MLP neurons of a small language model. Each row is named by its layer, matrix (gate and up: input weights; down: output weights) and neuron, and shows model dimensions 64-127. Each number is 50 + 10 x the weight over its row's rms, rounded and kept within 0 to 99. A neuron's up and down rows have the sign that makes its largest values positive.
After each neuron's rows, "fires in" lists the words (lower case) most often at its 100 highest values on Wikipedia text that the model never trained on.

L8.gate81:40 30 50 62 40 48 52 42 53 35 53 60 65 51 62 62 57 58 68 57 58 59 44 42 60 82 52 51 35 42 56 60 45 34 56 51 57 39 46 47 50 32 44 46 49 57 56 63 44 49 67 47 41 35 56 58 46 65 52 51 59 64 43 47
L8.up81:49 25 41 53 53 39 49 40 35 49 40 59 56 65 56 39 55 54 55 55 70 64 63 44 51 55 62 49 44 58 56 48 39 58 58 53 37 37 53 58 44 48 53 32 45 62 52 59 57 50 53 57 54 37 43 61 39 60 52 52 53 39 41 45
L8.down81:47 62 55 67 40 43 43 40 43 42 36 51 54 41 39 47 62 62 68 47 68 49 47 52 63 49 34 49 55 58 58 60 28 39 26 44 51 52 51 59 49 37 43 59 53 58 49 42 50 49 42 61 39 53 57 68 56 70 46 58 57 68 57 60
fires in: "served", "moved", "included", "movement", "serving", "include"

L8.gate57:45 61 52 49 54 70 58 78 46 37 51 32 49 52 56 66 33 63 44 32 58 47 58 47 57 50 46 49 67 47 40 42 50 38 50 52 60 53 51 46 66 52 57 64 60 48 44 68 46 45 59 41 50 43 64 45 49 72 56 48 46 45 60 58
L8.up57:39 50 68 35 43 65 57 55 28 54 54 51 44 51 58 64 55 57 54 42 69 48 43 42 34 43 55 49 54 40 46 21 34 46 60 36 42 43 55 63 52 40 44 59 74 46 55 56 50 43 56 35 59 67 52 44 50 61 40 48 60 37 51 57
L8.down57:64 48 44 62 65 42 59 51 59 56 44 68 62 38 53 42 71 17 58 30 46 54 48 44 50 58 51 58 52 51 46 78 42 55 49 46 43 55 46 49 37 45 59 55 42 47 37 46 32 57 43 67 46 46 43 37 60 26 52 52 41 40 50 46
fires in: "area", "areas", "data", "country", "water", "industry"

L6.gate108:71 46 38 48 54 40 52 48 39 42 45 37 46 50 50 54 41 45 57 37 48 44 41 63 49 56 60 41 38 37 56 52 35 65 57 57 43 55 42 42 51 72 48 41 56 34 55 57 70 51 49 70 37 56 59 57 80 47 55 52 53 58 37 66
L6.up108:60 39 56 55 29 57 46 59 64 35 44 49 51 45 50 64 60 69 61 40 64 45 56 30 50 59 38 57 54 39 52 40 57 45 62 76 62 32 68 45 48 50 65 43 58 42 54 55 34 50 53 51 57 29 61 57 70 43 50 39 49 45 58 50
L6.down108:63 51 43 70 69 48 62 36 46 52 47 55 55 40 61 55 56 51 62 47 45 38 50 27 51 45 34 66 46 49 48 56 64 51 58 51 36 51 64 52 42 57 54 43 58 28 53 43 60 48 64 51 51 43 37 43 67 52 43 33 55 42 66 39
fires in: "as", "north"

L4.gate414:68 45 55 42 54 65 57 46 40 41 35 45 50 51 58 65 43 55 32 61 72 33 52 51 52 63 48 59 58 70 55 53 56 45 55 54 46 56 63 56 45 35 36 47 51 50 51 54 38 59 49 55 57 46 53 46 39 53 49 61 48 44 53 40
L4.up414:60 51 56 43 46 44 17 66 54 50 55 41 35 48 53 45 43 58 50 53 54 38 79 45 52 54 34 42 39 39 45 66 54 55 41 59 38 65 40 51 40 55 47 65 59 64 36 52 41 59 66 42 61 38 52 58 50 55 39 60 59 48 50 57
L4.down414:56 44 52 42 45 48 52 43 50 67 49 49 34 61 33 66 28 60 64 27 58 50 78 65 39 62 59 49 24 43 60 50 61 61 52 49 44 45 62 64 43 37 48 50 68 57 60 40 49 53 50 56 49 47 42 41 46 25 39 63 37 49 70 52
fires in: "are", "area", "first", "is", "areas", "were"

L7.gate133:46 35 55 52 47 55 50 40 47 36 54 47 44 52 34 64 58 38 81 42 45 51 54 52 55 35 39 32 52 45 54 53 49 41 42 40 61 49 61 48 38 41 46 43 50 54 64 59 31 37 70 45 38 40 58 59 54 57 64 54 62 57 47 53
L7.up133:46 55 53 63 48 46 32 55 48 47 67 46 50 44 48 48 44 56 40 29 61 55 42 37 42 45 54 34 49 39 52 56 60 45 64 46 58 58 63 45 50 41 43 63 58 31 56 41 34 53 71 55 48 59 55 35 53 44 64 51 42 47 32 59
L7.down133:59 47 58 56 54 52 51 63 41 47 53 43 74 45 55 47 66 50 53 32 51 50 57 64 35 41 55 53 42 47 39 54 44 56 65 27 36 69 39 54 46 46 43 54 51 41 47 61 49 51 67 43 43 60 45 40 50 29 52 55 49 29 57 58
fires in: "other", "india", "higher", "ukraine", "this", "one"

L7.gate399:45 48 42 48 27 52 62 28 40 45 52 43 42 30 46 57 27 43 53 55 60 52 65 58 65 61 58 40 20 60 65 46 52 50 60 71 35 65 68 42 30 50 35 57 51 31 51 51 56 44 66 45 57 32 45 65 52 60 33 50 51 39 53 42
L7.up399:49 70 48 53 39 55 43 45 41 64 49 46 40 42 53 66 55 44 49 60 60 42 70 37 44 65 60 51 49 60 50 55 40 56 58 63 52 42 51 36 44 48 55 30 67 57 43 77 43 45 44 42 45 60 51 55 52 54 53 61 45 48 58 36
L7.down399:54 52 42 44 48 57 38 48 47 53 61 51 51 63 60 53 51 61 75 48 45 61 68 32 39 77 34 39 57 49 56 55 73 51 41 67 50 47 75 44 44 54 66 38 44 40 38 33 45 38 58 53 59 49 45 59 44 54 37 67 40 58 40 48
fires in: "as", "is", "appearances", "early", "became", "appointed"

L4.gate133:58 28 38 64 51 42 67 45 29 45 55 49 53 52 67 55 42 54 45 51 58 42 56 51 53 41 40 51 60 34 44 48 46 41 39 59 30 46 65 30 60 41 30 35 49 61 48 55 49 44 47 40 51 49 47 57 34 36 33 69 56 59 43 45
L4.up133:63 52 43 59 60 37 28 56 48 41 50 47 34 56 65 62 48 54 55 44 45 46 41 56 52 40 43 55 49 48 45 48 47 49 43 41 67 32 45 42 52 57 40 37 36 58 37 49 55 44 45 62 71 56 41 56 56 42 54 42 54 40 31 62
L4.down133:55 62 37 66 71 37 67 51 61 33 58 58 57 52 52 39 56 50 51 49 48 56 42 55 41 63 59 49 48 53 64 50 62 58 37 52 48 42 71 59 50 60 50 49 31 44 46 49 48 62 47 66 73 55 42 51 61 37 70 38 45 41 50 58
fires in: "in", "football", "involvement", "involved", "footballer"

L4.gate248:49 49 36 51 45 36 56 56 60 57 48 44 52 46 43 52 62 49 50 39 64 51 42 54 65 36 52 41 53 51 40 43 54 53 46 52 56 47 50 48 53 41 52 45 56 44 46 41 53 39 56 53 60 41 47 37 46 57 65 56 47 51 43 78
L4.up248:66 38 43 57 45 42 63 52 46 53 48 50 52 29 55 56 58 53 32 43 55 36 47 47 55 32 46 30 46 38 47 47 66 69 51 51 44 48 51 42 68 53 45 57 45 36 54 47 41 50 56 39 43 30 42 52 40 66 62 51 40 66 54 77
L4.down248:64 44 45 51 52 51 64 48 55 35 41 65 36 50 51 46 54 55 40 53 44 46 59 57 54 49 49 38 37 75 45 59 61 71 59 38 42 44 63 43 54 70 28 61 46 45 35 33 50 58 65 43 39 47 41 53 63 41 53 29 30 39 60 54
fires in: "other", "school", "others", "schools", "southern", "further"

L9.gate251:51 68 46 49 56 38 46 49 57 39 37 49 42 56 47 53 49 33 50 53 62 65 33 51 55 62 43 56 28 45 36 63 47 60 47 56 70 26 50 66 42 53 50 38 45 57 46 64 58 39 36 61 64 40 50 35 54 58 64 52 42 38 53 45
L9.up251:64 59 53 51 47 39 64 48 57 47 46 56 51 64 45 80 55 56 47 57 61 57 48 52 43 70 55 53 39 41 47 36 39 40 50 40 59 43 47 46 50 43 46 34 61 60 31 64 45 34 41 51 63 40 38 42 43 57 53 52 61 50 47 38
L9.down251:69 54 47 80 52 52 47 58 50 45 26 61 45 62 43 48 58 48 47 44 54 58 59 40 64 57 70 54 42 48 57 39 47 44 37 60 61 36 62 54 53 41 44 61 61 33 35 36 44 44 52 50 44 36 50 40 55 50 43 42 51 38 46 62
fires in: "are", "area", "london", "key", "areas", "three"

L4.gate181:52 43 50 32 50 33 52 62 62 50 52 56 61 33 32 50 50 58 41 44 64 56 65 62 47 41 44 62 62 69 58 51 57 50 67 54 57 52 53 33 62 42 33 44 41 62 55 51 38 59 39 46 43 65 55 41 33 49 53 48 41 51 45 54
L4.up181:47 53 32 32 62 44 47 74 47 34 56 36 49 42 39 60 49 43 42 33 52 43 53 50 40 36 48 54 56 51 62 31 61 54 61 66 62 47 55 45 44 64 46 49 28 61 35 73 57 35 58 34 45 58 26 58 59 33 64 38 42 34 52 64
L4.down181:34 36 39 71 35 48 46 49 49 48 50 48 34 39 59 54 42 42 42 38 48 51 57 57 60 37 47 55 54 55 38 57 50 56 46 52 32 44 61 29 51 61 44 56 70 46 45 43 49 55 54 51 64 44 57 62 52 31 57 54 52 60 71 47
fires in: "time", "medal", "position"

L9.gate404:56 35 63 62 49 57 63 46 46 41 24 67 51 61 55 46 49 42 33 48 64 38 46 45 54 60 52 46 42 47 45 55 64 56 59 56 48 25 56 30 52 37 55 44 30 41 42 36 45 65 50 47 73 40 49 49 41 47 59 42 50 30 61 44
L9.up404:52 49 34 38 46 34 38 50 44 66 51 35 45 63 36 49 53 26 45 64 48 57 34 67 50 51 60 51 65 51 57 57 46 41 42 71 55 40 45 51 48 45 70 53 44 22 54 69 42 49 37 59 41 57 57 53 47 51 50 46 33 39 57 31
L9.down404:66 52 51 65 53 55 31 64 52 54 37 60 51 44 68 58 47 52 45 47 54 30 57 62 41 52 59 60 42 38 61 47 47 36 46 44 56 45 51 50 57 50 51 68 41 39 69 46 49 59 59 36 41 40 64 53 56 50 42 38 36 50 55 39
fires in: "of", "and", "orca", "himself", "original"

L7.gate258:37 46 51 51 49 60 63 50 36 62 23 59 38 49 48 55 60 55 45 50 52 67 43 35 60 38 42 57 36 39 50 46 55 38 47 36 46 37 52 41 55 34 37 44 62 72 33 40 51 45 39 59 50 54 52 52 46 49 61 59 42 48 53 53
L7.up258:26 50 47 51 54 68 53 50 41 59 29 67 37 59 53 51 42 43 50 43 60 56 44 43 67 50 42 44 46 41 50 53 53 35 62 34 50 53 48 32 55 45 30 40 67 65 36 54 53 47 48 66 44 63 43 41 43 47 59 55 54 53 57 54
L7.down258:32 54 43 53 48 53 66 48 44 42 50 48 44 41 45 50 67 46 61 36 47 40 50 40 45 49 50 49 56 57 48 44 51 41 58 42 40 45 55 55 61 42 59 58 28 43 42 54 60 48 56 69 39 27 42 63 62 61 42 54 49 44 43 51
fires in: "up", "out", "outside", "upon", "him"

L5.gate57:60 44 51 58 53 47 44 60 38 54 37 49 52 61 52 55 53 52 64 57 63 47 67 60 49 57 51 55 51 57 49 39 58 52 55 46 65 51 37 55 45 45 39 33 47 61 45 50 41 38 46 54 59 46 58 55 64 61 55 49 30 59 39 62
L5.up57:39 52 51 59 46 47 62 33 51 50 38 57 59 27 45 38 52 58 36 59 49 48 47 58 24 40 43 46 55 58 50 72 29 70 60 51 55 58 49 41 55 58 36 47 68 54 47 60 41 50 54 49 63 45 34 46 47 49 42 62 53 41 33 39
L5.down57:49 45 58 46 47 49 42 50 50 47 54 60 55 50 53 45 71 37 50 39 51 38 60 59 46 47 65 24 52 59 38 48 47 63 43 51 62 35 45 44 32 71 48 52 52 45 58 38 39 45 59 64 37 33 49 30 41 58 53 58 38 44 32 41
fires in: "other", "two", "second", "three", "others"

L6.gate439:56 44 60 54 43 46 55 56 70 56 44 64 49 62 53 56 53 55 46 52 59 53 59 52 62 50 41 57 68 46 31 68 50 42 61 60 50 45 64 62 42 26 66 46 55 60 37 33 44 35 56 48 33 44 36 54 46 49 45 53 35 44 52 48
L6.up439:62 57 62 59 39 43 60 59 74 60 42 58 43 58 44 57 57 48 45 45 57 53 55 57 64 50 50 46 69 51 26 71 46 44 46 60 55 44 70 58 41 32 57 37 54 59 35 30 42 40 54 50 45 49 38 53 42 52 46 48 40 38 58 52
L6.down439:65 47 39 51 41 61 57 54 57 48 44 30 50 35 50 45 60 58 44 37 38 50 64 35 50 55 51 42 58 56 58 56 42 50 57 41 36 50 48 41 35 58 34 55 37 52 51 33 29 57 39 62 45 53 61 45 41 45 37 47 57 64 49 66
fires in: "work", "worked", "works", "view", "war"

L7.gate143:47 47 62 46 58 58 44 45 49 47 70 59 47 49 61 62 55 68 63 31 51 26 39 52 68 43 43 35 47 57 65 54 40 42 62 51 42 46 51 57 51 58 53 45 46 62 55 64 44 54 65 44 60 41 61 45 64 45 26 55 64 48 40 59
L7.up143:46 41 32 54 51 49 60 51 56 49 24 44 47 55 45 70 29 71 55 47 48 61 72 53 36 66 36 57 63 53 44 63 68 59 57 64 44 53 40 49 29 61 51 49 54 40 52 60 46 44 45 25 40 53 55 52 62 55 37 29 55 42 48 53
L7.down143:41 42 47 52 63 48 43 62 52 54 34 42 31 47 64 37 44 49 47 52 63 59 44 58 63 48 29 60 57 48 53 37 27 53 33 44 53 53 57 81 51 50 42 58 64 60 55 55 43 43 52 45 60 57 49 45 48 37 39 45 48 52 68 47
fires in: "she", "he", "also"

L4.gate166:56 50 45 62 40 42 31 47 43 40 35 45 34 49 60 38 47 57 34 56 50 47 51 62 45 41 53 27 55 72 45 49 39 38 42 55 65 48 70 45 52 48 59 49 50 44 51 49 59 56 50 47 52 63 50 63 55 56 51 53 41 47 75 46
L4.up166:54 51 46 65 39 39 40 41 51 41 32 42 31 44 50 40 53 52 41 54 53 64 54 44 54 43 69 32 50 66 33 52 38 47 56 49 73 45 66 54 44 44 57 56 47 33 52 56 50 53 47 59 53 58 65 63 61 56 43 47 42 42 62 38
L4.down166:65 53 53 73 61 40 26 43 42 41 53 44 45 57 63 45 59 46 54 36 63 51 49 55 43 46 73 38 47 62 28 50 44 38 43 52 66 59 55 42 41 50 39 61 68 42 52 43 44 73 50 42 55 56 66 47 43 48 54 53 34 58 67 57
fires in: "all", "event", "and", "events", "even"

L4.gate385:54 61 53 24 47 55 42 67 57 45 51 50 45 45 48 48 55 43 37 66 36 56 37 56 51 64 53 55 50 48 50 61 44 56 54 59 59 54 55 53 55 49 47 60 27 51 44 60 58 58 37 56 60 42 70 42 49 57 54 55 63 38 57 56
L4.up385:50 53 52 31 37 45 49 60 50 43 29 43 61 49 47 57 53 31 50 79 38 51 50 55 52 49 47 62 32 44 44 51 57 49 60 55 55 61 38 46 48 43 37 60 37 52 61 48 69 64 40 63 45 52 76 41 51 61 74 58 58 59 53 53
L4.down385:49 37 58 62 49 52 49 54 41 53 56 40 50 38 56 53 55 47 49 47 47 57 33 61 38 48 53 24 40 42 58 57 42 51 54 42 54 54 47 43 49 73 36 51 50 57 54 42 43 37 47 40 59 55 62 49 41 44 30 56 47 68 32 39
fires in: "france", "once", "force", "ocean", "source", "except"

L5.gate273:36 80 47 63 56 53 52 56 44 38 45 50 46 42 46 55 55 70 63 39 49 42 51 55 50 49 43 42 60 64 32 59 71 48 45 69 32 64 65 50 51 43 51 54 36 62 48 40 52 42 54 37 79 43 29 56 64 60 31 45 39 48 46 56
L5.up273:44 66 76 47 66 60 59 46 53 35 58 54 50 49 51 48 58 52 66 18 53 39 48 42 60 43 43 54 46 51 47 59 53 39 41 51 26 52 62 48 55 54 51 59 50 57 38 40 53 62 55 47 75 43 46 59 58 54 31 37 47 56 43 63
L5.down273:54 45 53 57 74 49 63 72 60 39 28 41 55 51 52 51 56 45 59 35 54 60 54 44 69 62 51 61 47 46 55 50 42 60 33 29 50 50 35 59 33 42 48 50 40 68 50 48 48 74 45 49 50 48 48 69 54 73 46 65 47 50 54 64
fires in: "work", "place", "played", "worked", "works", "name"

L5.gate141:68 49 50 39 49 44 55 54 50 44 41 63 44 39 61 51 49 63 52 61 40 49 57 53 53 68 38 38 56 54 62 35 56 38 54 48 73 49 44 46 31 52 58 57 42 40 57 51 51 44 48 62 45 54 57 66 53 36 43 22 41 33 63 61
L5.up141:62 53 59 57 66 50 68 46 45 52 26 68 41 40 53 47 42 45 41 42 58 49 57 56 56 70 57 46 47 68 43 53 41 60 60 54 58 34 49 44 33 62 46 60 50 35 49 57 53 33 29 59 51 59 38 60 51 52 45 41 53 45 55 52
L5.down141:69 64 67 60 54 59 73 38 32 37 49 45 46 55 56 59 68 56 55 41 40 45 59 51 42 71 43 43 38 38 36 51 55 35 48 62 47 54 69 48 51 73 52 53 52 50 41 41 37 35 49 50 39 32 55 43 39 40 48 58 42 57 58 54
fires in: "as", "made", "because", "club", "become"

L4.gate215:36 36 43 61 40 41 50 45 47 48 63 57 42 64 40 50 59 29 36 45 50 43 47 46 60 44 25 48 51 69 47 51 55 49 66 49 46 42 55 47 38 34 56 50 62 62 43 44 64 53 47 45 44 42 69 46 48 73 56 53 35 34 52 53
L4.up215:54 41 54 24 77 51 54 71 50 52 39 53 48 42 63 61 30 66 56 56 60 34 68 35 72 68 67 37 45 39 39 59 58 51 36 38 44 56 27 43 45 41 50 43 61 64 59 40 41 52 57 26 41 54 48 44 50 53 46 45 59 52 39 62
L4.down215:50 58 63 31 65 59 54 57 44 49 48 50 50 51 53 31 34 54 59 65 33 46 61 44 60 54 63 54 43 52 45 43 66 49 31 47 46 57 53 32 58 48 57 42 79 71 55 35 54 66 53 42 38 45 59 56 59 51 66 45 48 48 32 76
fires in: "school", "schools", "city"

L6.gate228:54 62 48 52 49 53 41 43 39 52 36 52 52 47 68 52 55 53 44 47 44 40 62 54 56 48 48 45 52 68 44 50 53 40 43 36 33 54 56 54 49 53 49 36 51 35 36 57 45 43 48 50 47 36 46 62 38 44 64 57 36 43 47 40
L6.up228:60 48 51 54 89 49 55 55 34 64 58 56 33 41 52 55 35 46 35 50 40 44 57 41 52 64 60 49 33 48 60 52 47 31 60 42 57 38 40 56 56 54 54 48 38 56 55 65 61 59 44 47 42 43 42 36 45 72 49 52 44 40 56 43
L6.down228:68 58 49 51 49 41 61 65 65 47 42 48 45 38 50 38 45 54 61 38 43 56 68 54 38 50 43 54 47 50 41 33 52 59 50 46 40 63 56 55 71 46 46 70 57 47 61 52 61 43 43 50 32 56 48 62 51 50 48 27 46 32 52 54
fires in: "is", "km", "area", "opera", "made", "operations"

L7.gate17:39 58 64 38 48 44 58 52 63 61 60 52 57 33 53 51 49 59 63 65 59 64 35 55 47 42 71 67 46 52 74 64 52 60 49 54 56 50 53 44 58 45 72 42 58 46 37 51 39 58 41 36 44 41 40 67 46 46 34 50 67 43 39 37
L7.up17:39 35 50 56 39 64 61 49 60 38 53 44 58 29 75 62 49 54 58 41 40 61 53 47 62 51 57 58 45 56 48 53 64 52 41 62 58 62 43 62 54 32 42 38 34 51 54 56 42 58 35 45 50 46 43 62 42 59 41 44 59 37 37 60
L7.down17:36 39 54 53 59 62 46 56 62 44 41 48 50 26 68 49 46 46 70 65 55 50 66 50 48 41 61 45 38 47 33 45 34 47 49 60 56 57 34 41 61 54 54 47 64 37 60 44 32 40 47 62 44 62 49 67 45 51 51 40 69 62 44 42
fires in: "he", "become", "remained", "because", "not", "head"

L5.gate201:31 47 37 27 32 47 35 54 34 47 49 41 31 50 43 48 55 44 41 36 44 56 49 52 47 50 58 38 49 35 47 42 51 43 47 61 44 64 47 41 54 62 50 58 31 47 46 37 39 54 59 63 36 49 56 30 48 49 31 44 53 46 43 34
L5.up201:56 57 48 36 49 48 38 51 36 46 53 45 48 46 62 52 67 47 68 47 42 60 71 61 51 45 40 43 38 49 29 50 52 37 45 65 51 51 50 32 42 59 73 51 50 50 56 51 44 57 57 63 51 55 70 28 45 50 46 34 44 53 40 35
L5.down201:52 45 65 47 30 51 46 68 56 48 49 54 70 55 53 23 58 53 52 33 41 55 55 38 66 32 49 54 49 54 42 49 43 38 58 45 57 44 61 60 62 42 50 61 63 47 51 55 21 44 54 45 42 63 50 46 43 63 58 62 47 33 72 56
fires in: "most", "well", "all", "support"

L5.gate44:18 49 45 41 43 40 47 37 39 51 47 41 44 29 40 48 74 40 55 40 50 55 44 62 49 56 32 48 33 39 44 50 37 54 52 48 43 51 59 48 34 58 49 42 49 49 41 49 51 44 45 57 50 46 41 48 61 61 69 50 31 50 58 63
L5.up44:52 39 29 52 44 56 39 53 50 52 73 33 38 46 52 36 40 35 46 48 49 47 44 52 58 38 41 37 58 71 49 66 54 49 38 51 59 48 30 59 56 58 53 44 51 70 62 57 44 68 55 55 45 31 67 30 37 43 60 58 58 46 71 43
L5.down44:50 41 54 63 52 44 41 42 47 38 54 40 46 32 48 35 35 40 57 38 71 56 43 51 50 21 42 46 39 58 44 45 44 59 71 37 47 39 50 50 53 52 53 54 46 49 47 41 44 61 45 62 50 41 60 45 48 41 52 48 53 41 42 40
fires in: "second", "third", "some", "one", "another"

L4.gate289:48 29 54 41 46 53 34 48 57 47 55 52 45 61 57 57 33 46 59 48 30 45 44 60 53 64 62 51 43 32 47 64 60 44 44 65 50 59 48 36 47 26 33 54 68 70 59 58 40 65 48 45 43 54 46 59 33 48 41 54 46 58 33 41
L4.up289:59 41 51 49 50 47 36 55 62 41 60 49 41 59 54 52 43 34 61 48 41 44 38 58 40 60 62 41 43 41 53 64 56 48 53 46 53 54 46 36 43 28 42 44 70 64 65 57 35 64 44 44 44 62 69 53 42 52 41 39 58 61 32 47
L4.down289:60 43 42 49 44 47 50 51 41 45 46 47 44 47 37 34 41 51 55 33 46 49 59 46 39 73 63 41 35 43 56 55 46 67 38 36 53 47 60 55 34 34 58 50 53 50 54 49 55 51 53 50 42 56 55 50 53 53 44 39 68 63 41 62
fires in: "john", "left", "johnson", "aircraft", "mountain", "microsoft"

L8.gate187:58 62 48 40 26 52 48 43 48 50 39 44 48 31 56 63 43 48 70 48 45 51 56 59 65 35 57 52 47 58 54 47 37 52 64 62 48 59 32 42 51 46 41 59 49 68 64 62 38 50 60 49 43 42 52 51 44 52 58 62 53 34 50 44
L8.up187:45 44 53 53 47 51 53 51 55 67 68 66 50 46 47 46 51 47 58 50 45 47 53 55 55 34 49 50 57 52 24 46 32 43 36 36 50 51 45 44 34 40 23 50 49 49 62 45 52 51 58 52 49 45 64 54 40 40 31 50 58 37 41 33
L8.down187:44 65 56 27 54 59 59 62 50 57 63 42 49 52 40 37 56 50 46 34 44 41 60 56 58 34 29 49 62 44 45 44 62 44 28 42 37 66 56 49 34 68 55 41 55 27 48 50 67 39 47 59 44 56 39 39 62 53 52 53 62 51 52 51
fires in: "company", "artist", "system", "according", "stephen", "project"

L5.gate162:47 60 46 31 35 39 58 40 52 36 43 55 62 53 40 50 62 48 59 50 47 54 54 43 64 49 56 30 60 49 50 50 49 40 65 45 34 56 46 45 57 54 33 54 46 39 40 35 39 55 50 51 62 58 40 26 32 46 38 58 49 49 57 55
L5.up162:35 57 40 39 38 48 71 45 42 37 30 56 50 56 51 41 53 31 52 50 46 46 50 49 60 36 60 41 57 56 56 36 42 31 55 53 47 61 79 50 57 37 45 48 46 52 23 56 51 49 48 51 70 51 41 42 33 48 36 40 50 43 56 61
L5.down162:48 35 53 63 61 56 52 44 45 53 56 51 30 43 44 58 59 56 49 11 52 54 49 48 51 57 63 45 70 75 37 51 48 48 40 40 28 52 43 63 44 48 70 30 39 53 33 45 55 40 58 32 57 47 16 52 47 54 49 51 48 31 47 61
fires in: "is", "has"

L5.gate3:51 56 63 54 41 67 48 54 43 58 45 53 52 61 33 53 39 42 50 46 43 49 48 44 55 45 46 29 48 47 55 71 49 35 38 53 38 34 67 59 62 43 37 48 36 68 47 59 49 44 50 54 35 44 41 56 51 44 64 46 48 44 35 58
L5.up3:51 49 59 54 45 53 47 61 31 60 49 51 54 51 24 44 43 46 58 49 43 42 54 53 56 50 42 31 55 54 55 55 51 36 35 39 49 23 48 57 64 53 34 57 27 64 48 59 45 40 47 48 37 39 39 69 57 51 70 51 52 49 43 54
L5.down3:41 34 58 57 57 52 61 53 50 54 30 39 52 55 46 38 58 28 58 46 48 48 52 31 38 57 56 38 60 42 38 62 44 36 36 34 52 49 57 55 54 35 45 59 46 67 34 48 62 54 47 66 35 43 50 42 67 41 74 55 47 44 43 54
fires in: "up", "over", "out", "outside", "upon"

L4.gate353:54 35 55 46 41 53 37 49 49 54 66 57 53 56 44 36 56 60 62 53 43 43 51 49 43 51 34 57 60 42 33 41 54 50 51 49 41 73 62 45 59 33 47 59 51 37 60 52 31 77 53 64 46 55 57 47 41 52 44 50 45 47 53 62
L4.up353:50 48 46 55 37 44 63 65 55 55 50 49 55 44 40 50 53 52 42 55 39 46 68 56 61 44 52 51 40 50 36 28 42 48 57 48 44 47 53 59 59 51 74 59 61 40 57 56 45 61 66 59 54 49 52 69 38 29 52 44 67 47 54 39
L4.down353:56 22 41 62 41 43 48 47 57 51 45 46 43 63 52 37 61 52 34 31 49 57 52 42 53 43 39 59 54 55 40 48 51 42 45 62 47 68 67 32 61 55 37 63 48 44 62 53 51 78 47 46 39 49 49 46 38 49 58 18 55 46 68 50
fires in: "most", "well", "indiana", "independent", "india", "more"

L4.gate238:52 64 56 47 40 60 55 63 34 53 48 59 45 48 72 62 27 39 58 49 52 55 51 44 67 63 48 45 50 54 56 51 50 36 48 48 53 38 60 41 60 50 40 41 59 57 40 32 38 36 43 46 49 52 75 55 70 46 49 59 48 49 40 77
L4.up238:52 54 40 49 50 70 48 51 45 58 43 53 40 44 57 50 56 31 46 52 48 55 50 47 61 53 65 22 59 40 54 54 62 47 28 46 45 37 49 48 30 33 44 59 37 67 55 56 56 35 41 50 33 48 68 35 70 57 67 40 46 58 45 51
L4.down238:51 52 47 58 58 69 62 42 44 52 53 48 72 52 64 67 47 43 50 43 46 49 40 24 55 59 46 38 62 50 53 54 40 16 29 47 67 45 68 42 50 42 35 41 45 67 48 37 48 42 45 42 36 52 60 64 68 45 71 51 43 48 38 57
fires in: "up", "out", "under", "outside", "upon"

L8.gate407:49 50 51 51 38 60 53 58 57 50 54 37 41 69 53 46 55 50 52 57 41 49 56 54 29 49 44 47 51 67 52 56 48 20 51 64 61 51 60 46 59 33 71 47 52 54 60 44 30 45 64 48 28 63 61 39 32 45 44 47 55 43 56 66
L8.up407:52 52 49 42 35 54 38 59 49 52 46 43 37 54 48 47 67 46 55 63 60 64 59 62 60 43 42 32 50 37 50 62 39 48 55 62 51 29 46 45 48 35 53 33 59 31 38 55 44 67 61 56 57 60 60 56 43 40 63 23 55 50 48 42
L8.down407:52 50 52 54 54 35 42 44 45 58 46 72 73 42 53 61 69 42 50 36 56 31 52 54 30 47 47 48 52 62 25 52 51 47 68 58 54 54 49 63 55 59 55 43 36 62 68 67 65 46 29 53 49 64 60 55 65 66 49 57 49 49 59 71
fires in: "as", "himself", "ottawa", "of", "california", "behind"

L5.gate17:52 47 54 70 43 50 53 66 67 59 52 41 57 37 50 47 49 62 58 31 46 35 50 48 56 32 48 31 48 49 54 63 54 49 59 52 40 56 57 37 66 64 67 33 49 51 53 48 48 49 56 53 47 47 53 67 46 38 48 46 60 42 54 65
L5.up17:55 38 66 46 42 53 47 46 64 43 59 39 54 43 79 56 60 50 63 39 48 54 27 36 44 21 39 58 37 32 33 45 48 61 37 39 36 55 47 61 62 35 61 54 56 58 50 47 41 41 59 41 47 53 55 44 57 58 43 56 64 48 50 64
L5.down17:64 47 43 44 46 62 61 62 70 56 38 55 54 49 50 47 46 41 62 77 57 45 50 49 67 54 44 49 60 57 43 52 34 59 37 62 46 36 53 61 59 43 48 44 65 16 41 48 33 39 38 66 45 56 48 62 41 49 43 50 42 34 37 36
fires in: "they", "would", "she", "well", "against"